From a checkpoint of a small transformer trained on Wikipedia.
Size: 16 layers, width 224, MLP 896 tanh GELU, vocabulary 8192, 11.7M parameters.
Architecture: biases, tied embeddings.
Training: 863M tokens, 3292 steps.
MLP neurons of a small language model. Each row is named by its layer, matrix (up: input weights) and neuron, and shows model dimensions 0-127. Each number is 128 + 24 x the weight over its row's rms, rounded and kept within 0 to 255. Numbers have three digits each.
After each neuron's rows, "fires in" lists the words (lower case) most often at its 100 highest values on Wikipedia text that the model never trained on; "fires on" lists the tokens most often at its 100 highest values on Wikipedia text that the model never trained on. A number after a token or word is its count.

L2.up434:132150131110112132131104131110131161113166126114135098147152112080105127134162123114150071124113110124106134138124102148121145143082132154085128167139119118199176116162163153143107135148134134101115130097134137100155121131121093126120108108111154149125161122092164102114123063113120162124132155125091143162098157132133158153128104137137142125133101123105131100139125108148143109100143
fires in: "20" 18, "there" 13, "25" 8, "8" 6, "24" 5, "f" 4
fires on: " 20" 21, " there" 8, " 25" 8, " F" 8, " 8" 7, " 24" 6

L6.up291:124102142130089139152166127106115107170165148127141156094132086108135147121158150115132140143131144097110140107089112142102131122125150096106126182140140096131112147152073129168116124139080123165106130130136164138109137128108150092143156172130129128111152116136106113152132147149122143103125124127126127131073146095109109147129103172098187168108141142084132139125093133172136128153115
fires in: "of" 46, "teaching" 6, "studies" 4, "research" 4
fires on: " of" 46, " teaching" 6, " studies" 4, " research" 4

L7.up794:145057107095191096139105187145114161111104168123146150135073139139138145136143081131172148061137127127114124110121145118108147108107112135146155151124119159137122102128151120133133113123169096132096110102133159113132083175139120119107118127127177144116127073132116126115160144150120123117132088117141105112119126139149112102120137139129136133109129150160124126147107143086141075086148
fires in: "had" 19, "have" 14, "it" 5, "served" 5, "guadalajara" 4, "get" 4
fires on: " had" 19, " have" 14, " it" 6, "ada" 5, " served" 5, " get" 4

L2.up686:111122095132109142141118140177131135146112081108116155158149115122105132119160170107154098128150125081116093138141118121125108119127134128123141121151133165122112119128117138112105165076099156128153145191099127156109123097082078165123125090142130123171096140122108151116153159105143124123114118119119123135156103099117140128129106163149097106118118144126126124135117151179159127154160
fires in: "university" 23, "head" 11, "court" 10, "authority" 5, "river" 5
fires on: " University" 23, " Court" 10, " head" 7, " Tech" 6, " Authority" 5, " River" 5

L6.up189:117123139148124134139143147084151082113190107145142112091118159053170154143114105147136122114136113138107112107099085139130131113132166126079133145145121168134112117128159095068127110118141131114135103196087129120087113103086120182150083131110108111172149139138130148140090115139136129105129143114163106114101144132137118127130160122113141125154084153157146135113093121127086121149112
fires in: "all" 17, "students" 10, "are" 9, "v" 8, "apophysis" 5, "danis" 4
fires on: " all" 18, "is" 13, " v" 11, " students" 10, "i" 10, " are" 9

L4.up482:106093074104130109129113137148142162140132112155136108120151115127097077162134137104121086152151125152131108151060128128120130141130140076114117103183104113103147124099171148169090152119147163155102154157176109150134123105141069158092147084168117125096144130106126110138155146132114113124102101139158142144095114108115124176120113186136132115142132122149155085134108155172144118122105
fires in: "time" 37, "year" 13, "their" 10, "age" 7
fires on: " time" 37, " year" 13, " their" 10, " age" 8, "get" 6

L4.up885:130131150120133103129138142145088143098104107133145154154103090119156167148139119095140142099094075187133124142130113113104142113100126129128191111147154067167107109088118104133093159126151103157110120124137116101132142190121167125107095164111131113133169086126132106102147131169104122128109148169151112122110091116140171104121173171121139106142131110165117135106135119127151113114143
fires in: "had" 44, "have" 8, "has" 7, "son" 5, "likely" 4
fires on: " had" 44, " have" 8, " so" 7, " has" 7, " son" 6

L2.up257:102158117110116121133150116115111115151132159136139128075142084132128178115140132092130135127101074122133113150099120084111111146150151185108133167150111153114144134108133146070140127152171104134121092122119161130156129136106138116142102111121186109107109142135142115146120108147152083127165151174138128142149167092151085108119121111147088141127121156173165118095108122149170071134163
fires in: "total" 17, "career" 17, "age" 6, "more" 6, "position" 4
fires on: " Total" 17, " career" 13, " age" 7, " more" 6, " Position" 4, " Career" 4